Weights of a small transformer language model: a variant of Adam for these matrices.
MLP neurons of a small language model. Each row is named by its layer, matrix (gate and up: input weights) and neuron, and shows model dimensions 16-143. Each number is 500 + 40 x the weight over its row's rms, rounded and kept within 0 to 999. Numbers have three digits each. A neuron's up and down rows have the sign that makes its largest values positive.
A block is one neuron, or neurons of one layer that tend to fire together. After each block is what it responds to, as a language model described it from the Wikipedia text at the highest values.

L6.gate791:528470448518522451496529595502471462542495475525523467498458419584450460538515481556441516506532519512486491522531601434473520550543492527492508458494446473486491590437443439524474533519458535522511431460435502511475488517470531430447603526499522520501461445441550481486493467563401517537483529574501547475515500442481479499438491449503483518510551433560484526562518480581535397536564
L6.up791:447438433533521552498490505527556485531504514558502472435500502499492422508506567466522483461473513503504516577493504491535582499517522523483458553516480553520491508547471476439481517519512533529498532489559514471522487482461498484520466566412526585457491446521483528520457516547476496466496521481526544546487485405434529471584527515506559533569473507503420554447486497549438406554554
Letter U word-starts

L13.gate56:443531551463587516533460513499517551428587525482427512443503449478465451521567573508494549486513562480479487484498538510503561502518426537467550443503472491519525474511483518448483530546496492540486496517485480462490430482442623445509507505522525458477519543487509489494478480462473476497511389450522504465570474491486525553561470601481509400482480563579504493465554461542497428457549
L13.up56:462478530532485574536574488374434503476506531513556455468525482499519504452465549500533501550527509495518489479523509521464479551559517446511523472557478584476541488512560546493502487415490475449467477491518490448438606510524499535508456498499565479538503569492437426502514563482482416437489544524550516502480457526502485520464506488481535471488470459537527581458533532418475521474476
L13.gate191:539552462412500512495472481490505477446494469471512460563443525546472559498524489439500477437517546507412512544484542525476556543450525476543525485458422437554552514525444491464551592505515462521508580521471477537480526489459494541499546559496434466463550544418448525533533472490497460548533544517500540542448515469399526526502537509482503467478436496473517538499510506522482493525461
L13.up191:437406540550550387471569472490518485470480487559546470534484434477478550490481426507502452441536463531474507428505469562459517562495524474501529467506494480585569489426503443502509508569511476501549479511500433523505480531433463577479546539454523532603476499530469509487560565489548467540509578492419462518545556406566493446544468490588480467477497519498519534449481531532491581531504
L13.gate261:451424514564491405490451507480505521555426500522456418564479515511396446507506449530499486445521548581513514500482495427510543488465463522367519496470475487523494550476449545528463579576504548535421474496531421492561523483439474528473540535459515454579529481477518431519461507552490517505503519600528451511507538543448499549491452530505513524477427456500453590506579532452453521431561
L13.up261:428422541554460415434515523418537526484499522533524520536476498524448478520591480556448538539464514481475486426509527423470479492487478521426525459480461505444567555444479498576450551539547566476544499480461451537524545473505478479473466493426465457587519493477519541558485497531444493493452463504533490547462519439491494514477495541472501530547505453552481561517522485449427533500531
L13.gate577:474537529465517478560475545474500475493585520482476485498502496430521422558472530499452503454567522480452505440562511553492515472452489449436511438519494468452506456430559541523539467537590517460534524504487503497459470577497529453557442472447524515585497490446501515514473487512486443523507496535449490439450549519456542436558543544515457456522531546505526483514530494533537518550518
L13.up577:533464614521526484569510528537494514510487485466548531527527476506494517485510445498502476525556558522490529466536485532540600452477475476511525464479466471486510474459545565469438487551540525484477511495523522530506435525482525501543501446447437560526467596449459424495450565548392515441515498566545452457521538507538579441581502541547499435522448448535539452491531484500436513494546
L13.gate843:470516503516528464514554507500456522495503542537526493580532530484428490516510532565529569514485507463429530452557558521595455519475494422474542457520524526583597522474505479466548446539568565446413511438402562508505471623511597494498584510480554502484592506531516503489501594537528436507538474535495403467511511547460611490510452526448547471502481521507524471520509482440434459560446
L13.up843:470519511509510522548529471530523527452436454497525506496458491527583491499554486488452464537503541497509489473469494493497528543508570461474510532487505433537477525510440508474475542434515457579452541501605529493537473529561544538584501455471432547502526490544522412453546492454464467468531432482433543509467546481481494550539532493468507495477560517489460494545471478507474485444497
L13.gate997:505506509489593417502574582537461413478485487471467382453484531554435438514517442554480468495542480500554481483455537485494471539496500523475554438518430491496500488513486560523456510553522549518444522508447503525561490473495503471518492493456486477427512529490545418514524516532526457567461511545539463479413592438538467484517550462488525477445504512429536541542515536553480532549452
L13.up997:475490467540500497521511538457514469528540441512471607480495512485468445493502546506440485419504480521492491441477506513524495472477491455502458511510456449465474579556542507474510433560575477498462499556514544497474458533522526530522511447486410562521505518556468412501528562495462461506581525551437523496475507507432492502551480520518490577487451421582451455523509509439485535477531
L13.gate1376:497511507420441445526516438537426540505487546582494552437533492446521511504507546490419476539531489516481525459513519459480474476473475546466522502490518540561497483518577508485446527501489504476475524506460501441444434462545585475540492430511552460567470498482481489451478547474485521503443554518497441539560537534518457518513523588467456459534508428453552440585478565542574558527544
L13.up1376:518493473483574437494464483584473504546451515511489438548545486478521491535461524490510516405503431511507557503490536489496481479412497492531494508464552476538549482502512453486535491455554615538441430484561550511474476469440514508514476430514504527472564458567521492533543508531504456520492526441449498603448507461476530495579504534486566498476555472527526537530500531419495450433502
L13.gate1418:502483488512478495494549459449542588512585531494534481467483503558497538554479472587502451476612526507458532499526553426499540560432515522496497561530522481578443499470509511526570510479545489501518505570450526445561495466536461457476535481554487583532479491525532538472500467485524496488549497452458498514454544486488449505484438568493512476508550506495507443482501442451479488483504
L13.up1418:463591513503478545546521487534483551521444538536505443508512448512551470567483488536479588571510576487519508478535505460580564506508492514483591515488505476522532546422535440439509494506458483508490460508490497436556439429576547450525484466541487527552515495564529463476512499461429464521488489447513489550518497517441486534578438526493534469554518500491490538489557433509602592510465
Personal name pieces

L5.gate52:457468456584446471449529506461501450531520509490481502491417492479495483548474520554448554501511548547461446472480543555519483454520517528511509468545496498517550536547419625531447499535465474507492494446447457485471512522478524533484610461457538519479441525564555470469544465513466495444542479540479522434500500505528543381508497585477495457467568522481520457415451545459547476493582
L5.up52:476431506605425548530564534436492493633525571509475538430478513437517554562500485584537547493568473520510519467531499442503398420455461508469536458485522526490533469507553583508536466504472501558447480515431496481491536547524508541521477445501487536440453533587509506439564482516519562513520478494502585481529501553481513403424493504503448516527503460501522493608567467455477547504443
L5.gate186:462500531493497461525507494532490510539514589423514515504440456506502434468460472561527553578437537483531524564468466476446546452465505426515489453502482493436579533480536552442485491480517519512509427496517459447515467454453482561465524447471479534432512429550517465459456503473501460501488533560558568515487542473571536465460550505563446424565455538541529529509533508474483499508475
L5.up186:498425462489475557409569548497541516483549552585637462523498550520501504473538506511509570449476524541427490527452456423527487500567486480567468482474504478513563523441500481436473488521504554490548535501514483523528484572518506495523515508499513529523481502463501476514538492452462450547488448549537527569504507534481434478445454453469504444426528516475425475523562462520560463524489
L5.gate276:483595471517510458524446441566466527585493505524494503518532489524489511436546517491430489512555566519486437528543502435553555500470509561418486443507471493506452519516471490544493553547450458499484513445451526472519522468502540526508496540541581479424465559526455416547503474514559482511513546528575402417524482511490454406517506455462491473557473463530461547486479474547487506514458
L5.up276:514493533480429453509537422504484410424541549432500557492525375530508498478513508556542451504516538463532432525584481527448538553460469518419521468498528514546449547534486447493482466466492509489495508495542502501467497506544511512498533478458584557459525474476483479510483435468497500535457408423538467452575446507586484493547499519476546573573514468522538509450420486529499493496471
L5.gate553:546498474508516563546505503486502529448459455469510544553446538440520462427498476484528489492542583522503470520550542544513494460546499436501457513534505494404498532523551509432491446528502429555581499512475543451462493507513522535479588539420510486504506493502506539473490537499539497420455517503473491538586550480532396417536448507568436451552530506512526565532428475535569535483457
L5.up553:427493494465500495486543517419504529445519579533594493496565445446565497518497550473528516542469459498482526485526613505440444528583524470532461485472451499418458503474460527475481475497558496497519546495507451468465445555470473540469483449518484464500474529504492533504495573446481486478515485499492507512521467438461455571439543474498477486516566493458488448578499585574482461558559
L5.gate761:516460476450554556532515476548506436488474553455579557504511518505546482463500518548566552463459554517507476551507558544495509510562466469478415566508510469542428531624496491545476426546499487543564515447552493521458479499499513444527468514401451486458519652584504444502520510493512549523508483518526491529487459475538472460439563485497408504565482633413517458469487521498486502543532
L5.up761:496474559513501478511521411562442584499496518438512503545499521460499526587545481468462508550482510551493419487522526546543525465550457422519524508500490521497444492473500551467495520512477484528472572427478555469501453461525483515512590548446556537481511472492501462448514507527497488587480515481530442493538530493415526472472506495539474471502478511453472476492505468487542482501527
L5.gate839:466491462440491505495523547474487515539477495481556494582500503517453595491476550538478488574489562551401513523512489492535482458478494490433530548491511470512473545509510560433551461592463454572479543594482513451532478417480500492542472506539490532547473577500545465516469531517454490506522514497530542446472519503402479418472537490579504479554535397528512507489542404491462526546494
L5.up839:470449439472463523482535415501560477446561502521551533553532459451434501537542445481520541420392543458463504482517466500467560545524525494478455516554534456429480525531456503468520467531500490479518494499477553553503533543519519493573414577484500501471519522529503563465473495538428438590483524526535487509601543437490511542533467523435522506476488545438436515495448519517514476518530
L5.gate957:512467519554491509532499505568578563501403526436504512566459518461526475532563493540527588491434528540457479440478520439550553550447456496478476537435485489476550540540485532517451420454539537536528541480522494475480486497473448497504524482529511518434524556373494462429476527539498563489497518538503516531497487486455473499513459488468463504499436500500473528534515513536423491634481
L5.up957:549494548541462452500480542518505461488490426385471440535478545523470493483503489474512543475490466492495502551463570509521495432467534566452562459455515457520486514517471543530534479443545527548536425505527472526536473469508546557549489543490478453507520527497533495486533532584456538535466511538472470480441504471419481412560521489484519483525463531535467565567473499535532495536429
L5.gate1193:510528479505473526477549586501493459474532474576547402493513450464515481555462448520523453587454500521524566496501484474510574539522474431492516481476508454499504562481472512440476491570490483494547451522472520471524435512419499475503590504423587519522532551531549473508458491508460473581503518470544504483470519512500514507516451519446506473493518549465496527514446538528438476511465
L5.up1193:477466474448544546481471428515506508509485491508495562489495470448496455538487508499489461440431537424510484507506474549514518538563443425530527494466448479492510538408513550505532583472455476454418575426565469517473518554564539516498462490511465501552467430448487490452454519502518530556469483502530474521535486535493515549480509582521455546529477608508516487500488520551550497532512
Biography linking words

L13.gate168:523474478497455456466472516513497384503522476465476563507531477463524513557556518457426506491444540513493461485549429499482510493553493459523606427494457542552497525474448534520511556551488559460563471526491503440561455484520582452538550512504479554466497502545451463508505428556532484535523629481523537502484525472513522457526586496527610425495533493497490508501476469573479548456494
L13.up168:505453442543485493536562519451496532534510508535508598478479429477532486495566519581448498491557497483492502505469422564475479514441489455515534534511477484536568545437483441532400539470519411556553482516500520510495502508467498553495460486514466518551444506562465474497536437496454529447539527532501487506489494527498468513477473533521429413547477476548454451491510549526438518492445
L13.gate176:488506520488513467508477500490466517513510463504481533451474530516532470463494521541518495495544535562454553491486515425516540592475533543467511572436519427513582523502504505480423466565479497518399465559433463533466460489479468466493498521446459556450450523459540498463445479568497517530483493546490545460446564480446588494472547440513479461481479498501484546445468519476477455471525
L13.up176:494543429460450511445534543504498441486440454557456489451506461549592469497501506488535454499474517565550489404503531444495467543538555585520469549491535482497538532476521457529420463510481536547557490483471440481446523506526522472486466596492449501459481495476473532505514484569494564551456546557498491467429526419519550508537570457496481462546533416421466463529477537550538490508581
L13.gate268:560553566467460478530562529484479505537539445503500499539462459559480514428540522515501481504452427512509522493504490509525486446450448450490492458511498525548468558466542550551481531540549506541483523437439536441515498493526488559361477479494457526524512534496544509558490456536488465565518511510459570464492547490483498555567538498462492522532472553517602534504533476526491405500549
L13.up268:573433518542604472511512592477510462545431542510486499571514545450538548544468504441475441497502545494456479473487468537475556435493409473488505481515438449500536444483505519516537576504518437550569481530532526470475546452526556576558494426500543558497454504441458493511541525451471516548477516554485542489559507441481534548469445514525456497582476485523501493479503494512529502536547
L13.gate485:518476413573511514532537489515409434527472486457463502573418447514449466514522521522498497483543572515504424528535457511557577470481524548542509468477445468469470546454500495476455449462503485430462533496474490498549560436548493537551495496420385568499467462482514557512461452474559499471553511509554529500503487484536524499595495537547515552509483558471565583518458427486492468519508
L13.up485:512480474504460515488553377463455492420486453451495552493551456580521522570587558503482490434429503418537483598498501493471494463487500517539492514520481477501472481426453501514546533544443464481544547491443521491546483523448549448458496512578468534475571581516553458505533478537507499527526484546438510596531499467517447544475510532533435510544458559500520547587559430572449460542490
L13.gate683:476469539512497511577530482469471491431465533502555481481472565491553483464509525480477483510517492477530501410607434434501610492581500456435559489395521484463480403484460503459535495474482528533535432514542501526522507546466526467480549512462513542514433489444506506522519468529457529541532513536488530469522493520486543524476501512532503470540520435519453412519524471525513491585524
L13.up683:610514402482544487495409450479526458503491513484483393480509374547526492455553432498460528488498555488458445560462532493520536525567499507463530503528493485484497539539508478464433552466522451435515446486572497444499493547503528631491573433532460472541526527466525487518416483524465552492536443485469548442416505491445512506446519516551546495513479495463520439498544467564541538479474
L13.gate955:535464497558524453545514469581497522512532470550460586449399530581487554487549523523513431476482462609551539522475524403514495474435504501505526468442447486585477561467543491471469511496369520496507520488518523433503501460560460509509481491482481529563470496461535531482501478480475537486574499493457539493439520468522455477491496528548529493490440475538536480497503501515486549523468
L13.up955:469433459532542542570559461496511541508479562530530533511484529610445497489436472470519482487586559479504529536488491517531540449521462505461483574406456531451477481549594484560474569494507543515468490445584538463513565528529503479552526511475512503485524518441555520506505486555509503556507535579540530496394572476478526464505490485488514536537471517503564520452568499487477518474487
L13.gate1277:543401531434493527563472502489453542546500476448511464488503475533469463407502518511456477446548463530533455533476572454459511475478506458452513495509467480468516484434523459537524501482490480453575457511484531516422444507459506512464505551510458497535433483394461492532471436537420496518565442499478563478543518462486473563549507524463487476443429536479560430508489506486508516515532
L13.up1277:499484536445568453503511516548508478561505553505477444519566596483484479496613504475408505501455521504504517518496476534486572494480553462560514487510481501488412569503518474469492471542487606473446589497527502481507541566496538566560505413499496523540502525463536511530466428526498500466510490430536502499499476527518494455505466429528514561503515486498382474451459504483504531518474
L13.gate1381:528530589474465461526523519505555509432492564412559552522513536520517501425479515428420527510561540525459528399514392572473478452494540462359533493493518511370480463413448560534503571481489552467488510520550495514514491498496520525487450497489501573507522529533474523494516463537524495529546532546502499423548465531588549517477536543481499484519488497515507525467551470527522432493481
L13.up1381:523511512551518522483496509473514501538499443491536493445511470461586580558558485480481518578482540536544539504508438466478512490503551501571495464515447507520542460515572442487504440489553518546519563457521571430464480507452456485453517550505514468503481503466512514546522522505528538463575545578577484555513528535519507520519471531521544421575491518426532562430470471478519456472557
Proper-name opening tokens

L5.gate230:483486498466477580468491519488530498483546521516514507466469517441555445512505508541452493477497496497569522430496439428531490484460450505548487505500524488553480502528506496492490511524484545554485463448505523508538460497481564501572501501458491505540482542546459511459486529495461432548530535487497573526508471540437481511474505508448561462587546499556442539521455514441433542522572
L5.up230:561579514467508437471492475508514548610554581420471551457504519464512409521495524515552505512548524495568492497551511556459451492493480459464522520510466483471575519610465534481531541500448549474478496504503523512436483504494418507556483490513486487531454471501474457403501501543519501489516466486403528536549506476481493437466476540476478556456470566512542488440459526507441498457534
L5.gate337:536509458459473476512499596494548513495477547474518510500457429488471567594452516520450453483523518468508549533521487441533495481518499447518478534532471527459465471463453567493423461495524466440416551498471466464440442486527502516539524540554517536516464481427538566462618532583504511545436493525543566460442495427451504481517558469500477536522540481511508440559475511504498473513524
L5.up337:440492535508512495479561501474530508473451613436531531507517545534485480456525504515484482427517464530523471519490557454464551491496462488513441524523502527450504453540531514499558481551543467554481541484507552472626489480428501464524518488483543443493590511535575510443501518487499561513514514525505513527574575426468521465426433482514440491500497561429478491563488518490448504449550
L5.gate536:460470478469413576509517492519535508516525445484468509412553484468477596431463481514456554487421484513516497516476536548512529527546561532524509539499468563528541617460525437525511531520527474531511540465534480499493509488462517462457485514462506534489471521530513512477465498511493468550473562555442526525526492553490461612513479599529466457483508476440448541520540468478595506551506
L5.up536:537572441576571549503525481464548438501487477452494560498544579471510452484427513512431528501463532559496551531505450549561557456481495487546483463366431480438500520548524506477547487494536483496479492508454465565457517528529525501468493531544525522521519453441506521518428488481508527426515515535454570579505473477503484509458472492481406420522593574398444532554568501507481494530431
L5.gate730:485488489553515548528463507462446473488481496491475488532456521558471466473477497518532521438534537506503432476521482465526525415415477531473446584473558579559491494452549553534573461462528486481572519467453487505467529529420532519515558509500551487472482537477521475422540486520470462444524481469479491496490518455555448472469502523522515462587560455542528541520512519498492403546518
L5.up730:509503511435548483546488556481582552562479528471509504501489524473533510518527486533517492461533502590545478519480456518492556477542492416479401543467378519487549548492519473524532426580481487421517499518605562526403531504526490516472524517477412539417411481471452497506564569507397521504478514537563533480554450442446471462464458432558580521543478501516437441452545504452530536514608
L5.gate847:469513516473513603559509503452480522546444567472491455553465536498563489485448478474424531440515438499493473534481486488497565522454449513445550607444510472457495503535475499548546438474457522539570465477502440476495471562474471464508527569463535554550467532451474545509543488592443540469588513516368507457491515456486464513530463526528474493489549502443491550494488531452468479445476
L5.up847:514494491551545496555564462474493523557490512526517500450520457489563494511498444433510518437466484530510476520453539511549453542520470455498453504453552441444486469516422432489489529528541529507518544508524425454526484450482489481557555485520494489546493483500513472521555473497606466484456467594583473451509510500520480424547490459428608499507505552480513553513484512471418487433522
L5.gate951:547481522514604598445486484517494555498519568474515462476498500482521499462477512516472478458550502462518507538540490511471532549514414504435497509546458461533489476431557456442490531537481584496430525437481493455515458531516407453472556459534490515528474500514517475534532534425473447493581458594445477559493515503473499493457480523529498462508518522486480518493578550516537528540509
L5.up951:484444471530554446483544532524466523469519504543512457459491446501513506531532590532507521464361532451537469438484549465501443521438422523528524493524471533493558504523485464441484467460523461526483595506430534517475482556580494462460489459488516501477515525529490424411509474605554572523492552482440517565510471477500543479479589498510455426459491528505459501497456535505448535502511
L5.gate1322:544557481505485549479551552485497505552450481536503507480451490472460571575570503427521482491496515519509474460564464473507513509538536555504488499544489498458527518551580491442512486528534478474502543469486508527467431504498491499518499450545507496463555488486563479481490517524461509437457568484491511558553520534470495447432481519554494499440531574532455465513515542541470403455546
L5.up1322:446423509528518486465493504447545493456457516485512471472459484489477526459435492552475488495497498465527550452469452503520618486456550501508543526511554501520487570476469549528537540484508472495599464569418441523515536473496447470473547472522474518518555512451545423513529546479531421527481525535607506526474533466591515515499543513605510468473595522460469503439512533458475505505512
L5.gate1331:472483505481538436520481516476495486494524542582559531439515552524483521525531495529535493493535480467524488461538490501517385477416518553484597524463491604495468469434566534454477524535544540555483557542531486520452531476529501479537485469585524483511471518472503550543513449515534478474451516467518514480604490469475492523485518558509526491545533388511463432593486511528475553514497
L5.up1331:510556470515494451491511440453453548534580558490456466502515500556546542479474483500527534449495460533567483486447536446538506481509477532465502482468430502525509554507503502616483484521480444537508531539474522517485544464464535480526519532501488509483492500517580501525569460518587482505471520530474407469507510414455450472526472458537518500450475494392501536522471562553422527492555
Proper-noun opening pieces

L13.gate361:408540445500462481509440552482491535493496573538516479531455454468545449562497514563443528510541490471441430446556447457524563489436479537472488444504443503495495422456439485547431543476432471509535455400545490542481530496423412561483543528514477540505485441542486480574545465484539512582446546446523536558518515580550450524447499550475562473529423479522501473509497571532489488505589
L13.up361:524498560544574562556527544531457535476499442479502526561487514541526487502571428508525448445452519526505435472524446483462566521596480500482558499529496488475402455608506520491543475532446484490505448473535469446467497508510498515498450481476415510514543524547507461492508553526521516472566539461534530502587530461526389535575467496509506504517496501550572471570511539458537509489487
L13.gate559:470526513453515491600540598551472492473433531493558477487492563500471480518567480543442467412506501493535496497465462525519510488516446502504489417481499533463514559473506627476508472520563468520501423480509513457530564579491476541506503487488529520464510516472478498476459468490513559500441469492549536481497530545539509457448517445574509484561561513510551440537578561514545480539528
L13.up559:518454555522531552583393555532523470519539511473508500536514545425531492490507550527462513530528445462449502532556556539515556433487524449512422492478524550480437556540521497498537477553501496591543514542493483522495472556502512511551480505477510527510464516429514578497522408522557476530454566456504530473540501480481540537506474516464538448514493449500446482481533475471413521452548
L13.gate671:501509559513499576490497520482528492386522511439528443501472471500516487585524539529462463506473540452423508488502533596491578508500443484496546513496473485540573550521450466557495485544488477528459455403474449525492476551497464477479501493599503508448511540448491506506457456523437520476503482494488465512436542469509561551492481499457515446504499484504481470451462452467486508509433
L13.up671:472443497479496556532480518442482473549477494548484528512486402495532495453510521497546512536504505502537483407554430475532445534544488506552467482494481454561471508443505511493529472453559535505519456529553515502446510499452497461502460478446559518529480593466426458508531500453512456514512517414595461459488515530406492561426522500540552451473537488465486542510513567521523532519531
L13.gate991:517504538472558560514544571537460487499466477415499451516475547447515484516558484525535453463510550539510552528462498460475548516484394455556459467449445418488534549439495507449567506545401453597563481472452474421522490483564473405507505480440513505453480562516479475524526543475532487464482499476588460487468513450444493436460458482556510512581563486576554502479511523517466529525503
L13.up991:481504522500507497491479400411487452489502509490472532537559491472464503504441513508482524547474476428540565492420521523526458540542484415579531507561527504548467491496462463438467456509553484416493559362567471539505468491525528580452481604492475436467512544522479415510549449532480471541538471465478510553584480491561529503497456527468450552539501540515520519513531458481574511543457
L13.gate1026:473607540549527536495528491433443560511539510479495511499430503426510493505491441488579452503528617530489555509531499508522525527559529494512443423483560479472543525588508537519509474490491567492531509509526505486504450565461450437557473480535574486478524520515529590445543519481522439479499482449555489478471490508488492479503526544448466488501502519530469511426515478534580503567534
L13.up1026:498513448469465481526462535442506557450528479496482519462456507532506564499576513487589493491496491521503512488568482500577427570581533535577491461509590472530467494511396550509456549454457489493480452504530454518461491535491519535513463507505503437480496548504478526514492470510497470495531436498472491526425473518469465536493553434507494484472526423486516453414530465511467455495600
L13.gate1053:547582488513506531496498491479515515474487552458526539535519473502479455509561472553435486531560512568501540464543507461454527467493412526493399468485470412500411453471528545533440500533490462551515471483571558525430540445482538598521430525488581491486514419484501501520471540501480478521470511531514573433494501538497450528497528494503472445525409475547513501483471421536549472489564
L13.up1053:462511513538482512520519447448461493506456535455499528482506452500502528517500417486534460494533426537610512460573451501510512562530434541449443453527535423475559479485444550459496459551511503526524494495463459523440572537508511511450468435476505434488521422504436495541517503559491460455475547516555503469487542482507575517525500579486464472533456511550456489427475543497510433530565
L13.gate1066:532469545500573538523537506539453530548457505453464482521525609440466502481505476515416453529473499511464448571502472511442554470452466469488493486474471540448495563442530534489486497567442493552459471513540477528602479543544423463485561481365493459449445513538496487524528545499506485546497502589538530547591486510468414429441562484570445463560539492506609492548440532462478536468504
L13.up1066:477467528533513550504500544497525500522375426465502520516475540454554508496531520521455444494494482429506460534504566521451505413502511498525466509448530538434484562434503525514518428451479480574543507453468465497537557534499465475465511467461493476505499485570460484515455501525522573565474512571524508528544420512557450480443527418547451536560496528483525467574496487543496554512507
L13.gate1328:519470540525510457513570537581527509474486426521545403488461599514545450494504525525512469513486502500499509498435452501567519480506470476535441549449459541478533552440576573427566517560489451561581473485459521429520473528505497521473460500499479511485461521489488433475523511571460462546509566500529463527469527459492502444479522510519516458509590541510489457443540525490550478555493
L13.up1328:485525538538439548467554615503557462391532499512548473503456528474557498531515470570564507532514517418491512421443535481526551488550469502447455519378489493428537506498488520480541465467534503538538496532488530475470523475492480445495461495529473495448523532482508488565563510546491575508491564501551465550480498523497515484501507483432560482559572541539477461547477520550537512537520
Ranks and titles before names

L6.gate493:408495525521478474516449515457458490434474537500500511460483506511515554536479468527533529546546448493484457501531462489541496537460476473501496462459471518515540486472512554526536522463466508524512571533458501517512551511519455491457587525462514458515553502506601491481534526489479435541578574535516499454476511513506490453490455418422517510543496467462453627506567509501445523510480
L6.up493:428482575566478539548434469498478515405545508495504506442485472497449466494514447481571487502584456482543543522538461446462499524478542461588486420542475517492558533460489470541575508502493498493514584498538469514548578504610519447421509488523495463534591491506510465540507461431495436542490554508506481519464485484490430462569487547455528485517535510453466578490477500488434502538448
Mid-word continuation pieces

L6.gate143:490465508499466524450514548412483530574476510537536424473495522521428473523461447499513513440524528436460460476518512410484523547559460480518525522462504495476537555527497501437561516503573534558548546504445405497470517511541505483523497501553544578544527498364525532484520493455528488535509493555498512542467492461491476547500481546531439494518502541419472452501492500458517552570492
L6.up143:483468515507534512501436478484452480507575499506538531499608488527506489489496495502516558582541606512533450535519523517563518501545401479545434436504509464486535520544540481479480466550452428489483435480478470525524543467482472591482553499483425517528492515452483441462470457455501455419478485486517468490523531447497469466503449500517478573466466505498515505507486472488517564596488
Education and career transitions

L5.gate26:430494525506592509550530497513438527484496507517496536461506430466440489544506548560487450422466545490536532558533489518476500530498441459543492619552479507523476545450452496483437472588485480467452535493551519406463541481502537499425497398512489575509538542493536502515459502507452514532483518536557506561491537485503490537499531507427408481473562487510473516495510563526414494528561
L5.up26:512557533530483511484576525536514508454508435514542507478473495467506598436491483540514515535553487486541579511518459468476464541461460514520549565468510560511457419551481474505507521494535531511491447489431457461544495574508510442519443496499456409509459487477475446502478530468452528494403485527496487481486493502478464505459493585477457453433527475485545471550518541471538435506446
L5.gate150:496508446508466506512473543458523438492500574423512537533516488475496504475491483513469557465513527511549488432493433436536492489491464440486458476543521464478563543516456520504457497528472525486521533458539506460505492440513447480507577542483506410532415470535536520481520574503473525471512521478512546384535591480434489506514502474515519498534448507420542554516526470494487460465524
L5.up150:472528489444447449450500524510570522501452553470494549470493420463563470540508512472521462533536453440511519509671403495487475600499527559527506509480545462488503430526529581475467510416595590437535551472515531529532525538455558535478464486517542537526529456566482531600468543533522465508515546505508468478549517530471497512479485544454460516461485503425505453472506493520545429498548
L5.gate240:583509463458466539490554496498499484488535459553452559495509522501454506502470447536425523535531506448475492508548497487458410514441573496527441557534523482451498502512506527485504585505457529480442504491437553536426455482498576528503502512511456423527457558470538568472455487490413461548459497460447517482434544508475547561513514520502508466566513504429558532498502492454468524485550
L5.up240:517510481453551510472515585476570501521438455489523508550495486479525540487496511474469512456474517488395440456508490461468490523470378504551510537456482489471527524431571528584552491485493511521541470466519530512446590478511493440517496580521512508473450493453569511530594476528502492521503521541467542475497536431458510516486486468487472485513506524466422466467431499484490474453523
L5.gate796:567541504536415482430538546363551395487540561553389524485510538523512520471491539603500513456513442424529466467566495485535523464509505442515565502528444494519504541508531550540456529503530480469487529456480522501523523514524462436450485490483525498487426523509488529524473490482501426511528512540533459531510506483557458477526489483505498500563530470513562474447523574533523516450571
L5.up796:502427489465471467499548528498506526495546546497505535517540405484482475510451476509480494559414464470465472495487468468448476459451488556415515451475448489483532421504478441467595529446474452455508534539421482473440509516514485449487492509432490466492497499414492549491430485497553445561485469477517434507541509453458497576465481445362398515429535470521540505537449522514463523517458
L5.gate870:483503504522602459514533504536474491498520548514563542406512476449546464416510518507471522491490525505497473560476490504478559549497558521451512505453499432486553535510475499488514564574523539485514560493452518543537552522459444456512496450456564475469492525552487504515492575523525449444499549516477532447498513410414473540557438508478527510517551503438502568539442540455543483531542
L5.up870:495540448541499510462454542510548581491481484587533476532446548546445546458483560468398421497529447490508533535480415495528475511485526507549525492449475501543509528444455529513468539532518514519463514536525542493546571471504577520566493546498514440505491498481528539503606550527605469500528522582495547478465535490473526516487488538525534528541523502451545552571502456448414568530483
L5.gate934:504478535494457458473519562495506546482452542515513518464446554476482468513548438496493479483468527465528482455539484472470497485446548497535554465495464502467533554516567496459496438538542514488556476477457588523522416506566587432532500445491407470472490506491500517524465453478515373524445540493514488475516543505472562493478498587483526528549562489490529500519524497425514474410469
L5.up934:470501437486470531507525515476530519480455488545529584497598530464484483470526440492480501473440494545478456473487451543487552477555565551508436493481472455498515595526521465522484488500505517486560466502483478478463528502501395449475441502494548419482514554557507507525456507453580559506545519531532541533518483485518504530453460514587500465494415554430433518492503414519473505503528
L5.gate1433:476557513553426435502544597422456472555537556548506418518543398490455488408445432565429513503516503479553474490514502451531429531454513459518541517460486479530518511557502490464480517490490529512494517455484464532470468522520456414533547489509576485508479542553456525537491484445494456537473592523526488505447570492530522499522501448379569469557516417523473489519517533554462472484475
L5.up1433:597534467472456581516547499415487536525498483498517530426529482494503491401414479516476489510547533456483475520441517517554481495537447461486485442488482487546492514462535477503459487579529495544487536539472514572500561521489428514496537520475494509504513449480510556469513521523481403522516517584514432543535547511520453544552494461536475469399603538483508388506605555540588537454549
L5.gate1459:508481465453509489540535519457505487484535502482556589554446553553579450585505526547459504536555512506528549510510445534555475567454535491445457484449481507472474497495537500461492504468525483523471532491545497466456542515535548494508526484447511490492490501526469505486554563534448441569570498581521512503467418519513519518509484476426479490583496487493495531583517439501473475466490
L5.up1459:456454460464585516477541514457521513425422518569550480504509426516490481509462513528511441525447575454483461591478467439474509512463492536504497495512547564475477471491513562498553501516524517531517534508483477504458500511559552424504434425556511539469602385503499506474533484477557476564460555458509531534473539464453481523508542463555487554535486514492511494529509460419514500535586
Second piece of rare words